Weights of a small transformer language model: vocabulary 8192, no biases in attention or MLP.
MLP neurons of a small language model. Each row is named by its layer, matrix (up: input weights) and neuron, and shows model dimensions 80-143. Each number is 50 + 12 x the weight over its row's rms, rounded and kept within 0 to 99.
After each neuron's rows, "fires on" lists the tokens most often at its 100 highest values on Wikipedia text that the model never trained on.

L9.up459:50 55 25 47 37 39 33 36 50 45 42 69 57 62 44 38 55 65 36 57 38 53 47 58 73 52 67 39 56 60 41 54 63 40 39 61 35 40 41 41 71 43 34 46 54 12 51 51 50 55 26 50 60 64 58 39 55 42 47 47 52 59 51 80
fires on: "1", "4", "9", "5", "2", "3"

L8.up513:35 57 59 49 41 65 45 51 48 46 52 76 51 55 36 58 56 68 33 55 48 52 49 48 64 64 48 48 44 42 55 43 68 52 56 47 64 38 69 49 32 31 67 45 42 55 41 50 46 49 51 39 73 56 70 40 39 43 48 21 62 43 42 36
fires on: ",", ")", "\""

L9.up606:35 58 63 58 42 42 44 48 41 63 76 46 36 74 51 34 52 70 69 55 50 57 47 38 58 52 63 47 51 47 60 34 46 53 60 28 50 72 48 64 65 37 59 62 65 52 47 53 64 71 48 56 72 74 50 67 63 54 52 30 66 47 56 57
fires on: " P", " p", " Qu", "P", "qu"

L2.up1127:41 55 45 21 47 40 43 50 53 55 70 62 30 53 54 40 54 46 45 32 55 54 57 61 37 44 63 42 28 50 47 47 41 49 45 56 54 65 57 61 47 48 61 34 70 66 62 32 69 61 66 20 35 67 48 42 46 62 54 40 61 50 38 59
fires on: "s", "e", "th", "h", "a"

L8.up604:36 63 48 37 47 44 46 70 52 54 60 69 44 69 56 64 66 52 38 45 40 62 59 51 48 51 55 46 30 47 48 62 59 44 45 29 40 46 58 41 71 31 47 33 67 54 45 45 52 40 47 61 44 49 31 42 33 57 54 41 33 36 81 44
fires on: " ", " as", "1"

L5.up583:51 54 71 56 45 42 54 53 46 44 62 45 47 48 45 42 51 33 54 52 63 69 33 33 61 43 44 50 53 43 45 50 45 81 34 42 63 55 54 46 42 24 75 57 51 30 54 57 57 58 47 30 57 55 33 55 52 48 37 49 66 28 58 57
fires on: "m", " P", " p", "p", "st", "om"

L8.up290:42 63 54 52 62 39 55 41 73 52 46 30 51 44 41 38 44 48 29 65 71 55 47 77 50 60 52 55 60 53 26 50 39 32 42 37 59 49 57 46 47 31 35 54 36 59 53 31 64 62 51 47 55 55 31 49 65 60 44 53 65 50 47 47
fires on: " and", " As", " later", "nor", " but"

L7.up716:50 49 56 52 49 41 30 25 30 36 49 69 57 69 23 32 53 43 57 64 51 41 55 41 67 35 59 55 54 44 41 50 59 51 45 70 65 59 44 55 30 53 37 26 49 61 39 55 62 64 42 50 70 31 42 47 54 63 65 44 65 32 69 44
fires on: "B", "S", " in", "in", "de", " |"

L5.up843:58 43 38 29 52 60 37 61 54 54 43 55 39 44 52 57 59 37 39 76 49 42 31 48 37 54 42 51 56 58 58 50 60 55 58 52 47 58 26 48 33 40 45 41 54 54 44 55 33 31 52 48 60 57 63 45 59 50 44 42 45 49 58 64
fires on: "2", "1", "–", "3"

L5.up1061:38 38 64 31 50 43 50 14 59 71 48 47 64 58 58 52 53 54 49 69 69 47 37 58 56 52 55 43 47 60 61 60 34 64 47 47 61 58 42 57 44 48 57 46 57 75 55 54 63 47 29 34 63 53 68 60 57 68 47 45 49 62 38 45
fires on: ",", "-", "2", " of"

L5.up1077:73 58 56 66 68 38 48 65 54 72 52 39 44 35 44 61 38 66 58 47 62 56 33 60 68 40 57 48 51 58 25 52 57 61 47 61 37 43 84 46 51 51 48 56 61 39 56 40 43 60 49 77 63 53 50 42 47 45 64 39 19 69 45 62
fires on: "-", " /", "o", " ", "2"

L2.up1084:41 71 46 52 67 43 48 51 41 68 52 25 34 47 68 51 53 59 59 40 71 46 56 45 82 45 43 65 57 49 59 58 48 39 37 50 46 45 28 53 56 18 45 32 31 31 46 37 45 46 49 63 43 69 48 51 47 50 49 43 56 42 55 45
fires on: "ing", "ak", "han", "ma", "ot"

L7.up775:62 58 34 40 53 45 43 47 27 65 74 55 47 71 52 33 59 61 52 52 63 59 53 56 56 49 41 49 47 45 28 35 61 45 51 51 40 57 54 31 21 53 65 71 54 39 50 63 53 53 60 47 36 43 66 52 56 41 46 39 60 37 45 56
fires on: " ", " |", "1", " until"

L8.up106:42 48 62 42 50 44 57 59 54 72 62 57 44 56 66 48 52 30 38 66 31 35 38 61 68 41 54 35 56 63 48 21 46 44 65 62 50 36 41 57 50 42 46 33 59 57 54 56 45 63 45 38 57 40 67 43 69 65 46 44 40 33 58 72
fires on: "1", "2", "3", "0", "4", "6"

L6.up691:43 55 43 51 31 40 68 53 40 37 52 76 43 72 56 57 49 69 43 54 30 68 43 44 56 52 30 64 36 40 49 60 30 41 41 51 16 51 49 50 62 58 44 42 50 34 54 56 49 26 54 53 44 48 27 56 47 42 49 60 27 56 36 58
fires on: " and", "pe", "e", "or", " or"

L9.up616:51 41 57 66 63 63 51 45 57 55 56 49 47 47 68 60 44 20 50 63 57 64 43 62 55 55 77 47 71 67 34 45 40 54 66 49 49 45 43 60 58 46 26 46 37 68 49 59 40 66 62 56 41 67 38 31 51 70 34 67 75 41 49 54
fires on: "2"

L6.up936:57 40 41 61 47 50 45 37 44 53 66 55 63 78 63 47 70 47 42 22 37 58 34 41 57 29 41 52 34 61 39 50 44 45 57 50 29 27 48 65 39 52 56 67 30 48 57 44 37 36 63 57 48 47 37 58 59 41 32 60 40 68 58 58
fires on: " and", "-", ",", " or", "il", "tri"

L6.up1154:63 56 66 61 61 34 50 33 25 66 66 40 58 53 47 33 52 39 52 52 47 55 48 62 45 44 55 66 56 65 32 34 40 55 55 50 42 58 62 30 40 44 41 66 55 59 42 34 27 66 56 56 51 37 47 45 52 61 28 07 36 58 55 42
fires on: " |"

L7.up72:43 43 61 60 62 42 58 48 57 51 43 48 44 51 48 52 42 32 54 46 46 49 57 69 36 54 36 59 53 41 47 67 25 53 25 66 65 40 36 40 56 31 19 48 34 57 42 43 44 35 51 45 48 45 50 63 23 55 64 27 47 45 33 40
fires on: " as", " or", " called", ".", " named", ","

L2.up859:44 71 44 78 54 35 59 71 60 46 40 44 39 40 47 58 76 63 17 53 49 39 55 31 58 23 55 34 58 48 64 58 27 41 31 53 40 63 35 36 44 29 62 49 33 36 50 41 54 71 60 60 57 65 49 28 55 48 25 52 52 36 42 56
fires on: "er", "ot", "ma", "/", "can", "an"

L6.up1075:34 62 45 58 62 58 61 43 38 65 37 70 55 36 57 72 47 53 54 57 54 44 54 25 43 48 48 58 57 45 58 62 30 51 50 58 55 41 17 41 48 41 37 46 29 47 26 45 34 44 45 46 47 61 66 41 60 63 65 52 42 53 33 42
fires on: ",", " and", " or", " called", " number"

L5.up585:40 43 48 31 62 52 59 34 60 41 53 58 36 59 37 63 38 46 44 76 62 36 49 41 58 54 40 54 61 69 40 55 77 47 36 32 60 35 43 74 48 44 45 56 43 69 44 32 47 53 50 46 85 42 54 50 60 66 34 35 58 40 23 33
fires on: ",", " and", ";"

L5.up513:46 32 54 72 54 37 51 51 54 44 56 38 36 34 42 57 76 69 52 64 54 63 41 69 48 58 43 39 36 57 52 61 54 57 49 62 54 47 57 39 47 64 55 41 65 56 65 38 38 57 49 58 62 34 55 37 52 52 55 58 60 57 32 68
fires on: "c", "d", " \"", "ul", "qui", "w"

L2.up102:54 73 52 47 54 40 62 38 49 42 58 49 72 59 44 33 65 56 43 50 48 44 50 50 47 76 62 56 43 40 39 38 56 60 36 65 39 44 46 75 46 75 25 63 44 56 67 53 38 48 33 47 62 40 58 67 54 39 46 49 44 55 49 48
fires on: "y", "ey", "py", "kh", "en"

L6.up17:34 69 63 53 56 28 32 48 57 45 46 38 47 53 66 43 50 53 17 54 51 47 44 52 79 39 18 57 47 35 40 29 25 62 62 47 56 48 52 42 32 42 33 53 35 59 53 31 30 59 65 46 47 48 69 37 52 36 66 41 60 49 53 48
fires on: " and", " /", " \"", "/", " or", ":"

L2.up1130:71 65 37 42 50 53 26 42 42 44 42 69 66 59 49 46 47 60 53 55 54 43 57 40 64 46 48 58 64 40 45 73 37 51 43 56 54 52 53 50 46 58 62 27 62 44 55 70 65 62 61 55 35 54 63 44 54 51 73 49 67 74 57 43
fires on: "in", " in", " appearances", " Apps"

L8.up194:55 51 50 43 39 37 41 64 66 43 46 70 45 59 45 52 47 67 41 47 53 61 58 35 45 55 66 33 39 41 74 42 68 56 55 45 42 61 56 56 64 50 38 35 43 42 44 44 81 31 46 51 53 54 45 55 54 44 58 57 35 40 59 78
fires on: " ", "2", "3"

L8.up67:46 65 47 47 46 39 46 67 50 61 51 71 39 79 57 57 48 64 29 49 55 57 51 48 55 46 54 50 27 53 59 47 72 49 49 59 46 57 51 55 45 67 42 52 65 41 42 58 63 50 44 40 50 62 59 39 56 64 47 66 72 30 72 71
fires on: " re", " to", " To", "al", " co", "2"

L6.up110:60 39 48 39 71 42 38 35 37 58 54 62 56 41 25 51 43 58 61 49 40 60 49 46 52 47 57 44 51 42 40 51 65 64 38 63 51 44 61 51 63 68 56 28 27 12 66 58 36 60 70 74 58 50 59 52 42 46 45 40 41 61 58 66
fires on: "1", "-", " ", "9", "2", "7"

L8.up530:24 48 58 56 38 57 45 68 58 64 34 39 43 29 45 58 61 64 53 59 65 47 43 31 57 70 80 34 56 87 50 46 49 42 42 40 70 30 31 51 48 39 48 48 53 67 58 31 57 60 49 41 44 44 40 44 48 45 35 32 35 57 29 38
fires on: ".", " |", ":"

L8.up66:41 49 45 63 30 56 64 42 56 48 32 44 38 56 57 58 52 71 58 52 71 31 41 60 31 49 60 43 55 49 46 68 42 61 63 32 58 44 57 50 43 33 50 30 47 74 44 43 56 51 37 58 45 54 43 34 36 49 52 46 41 36 53 43
fires on: ".", " in", " A", "in", " a", ":"

L6.up685:48 49 44 60 59 49 55 40 38 54 46 57 62 50 71 51 63 47 47 48 52 41 49 29 46 43 40 38 46 61 40 38 47 55 47 40 54 56 47 47 65 61 66 59 48 51 61 45 31 50 51 36 46 46 42 60 50 72 50 61 47 62 44 46
fires on: " St", "D", "St", " form"

L6.up25:39 64 50 59 45 54 50 38 42 57 61 38 26 58 49 52 55 61 49 53 58 43 33 68 50 51 67 42 52 48 50 35 64 53 50 69 46 51 41 46 41 73 50 65 51 49 55 40 51 43 47 73 45 51 55 61 40 36 49 52 55 57 63 41
fires on: " a", " and", " or", " to", " of", " in"

L5.up628:37 35 48 63 75 43 58 44 39 64 53 63 33 43 49 70 33 53 74 63 46 45 50 79 51 56 39 42 65 55 49 32 62 57 50 69 62 35 33 55 57 61 45 29 41 36 35 25 37 59 69 55 45 58 51 67 28 43 56 47 50 55 46 61
fires on: " ", "0", "2", "os", "1"

L7.up783:56 54 24 46 33 54 46 39 45 54 69 43 36 53 45 47 65 54 53 28 54 42 43 40 41 53 45 66 34 29 58 41 54 46 32 46 41 46 59 49 36 36 51 44 62 56 31 20 71 29 49 35 32 48 42 45 49 39 37 66 42 68 54 59
fires on: ",", " which", " where", " have"

L8.up72:41 40 46 41 36 53 48 64 67 56 52 69 39 57 67 68 39 45 20 46 42 56 46 36 55 61 42 44 58 63 32 67 50 50 58 41 21 64 52 61 48 32 33 45 73 42 38 43 40 32 43 56 58 57 60 48 65 50 38 50 41 51 53 61
fires on: "2", "1", "6", "3", "0", ")"

L2.up318:42 54 40 68 60 47 42 24 35 53 61 51 32 48 47 36 53 71 47 50 63 34 50 61 68 48 33 47 55 56 69 55 31 57 36 66 59 54 68 47 64 76 55 60 60 49 44 28 51 50 61 48 42 45 43 54 44 53 63 35 38 54 44 48
fires on: " of", " for", " about", " to"

L7.up548:51 63 64 42 61 53 49 37 49 59 46 49 23 40 55 63 64 39 55 59 28 47 52 53 67 46 66 66 50 65 61 44 56 58 35 27 40 28 28 34 71 27 44 50 59 62 45 45 48 65 53 46 48 30 65 39 34 34 24 30 50 60 28 38
fires on: ":", ";"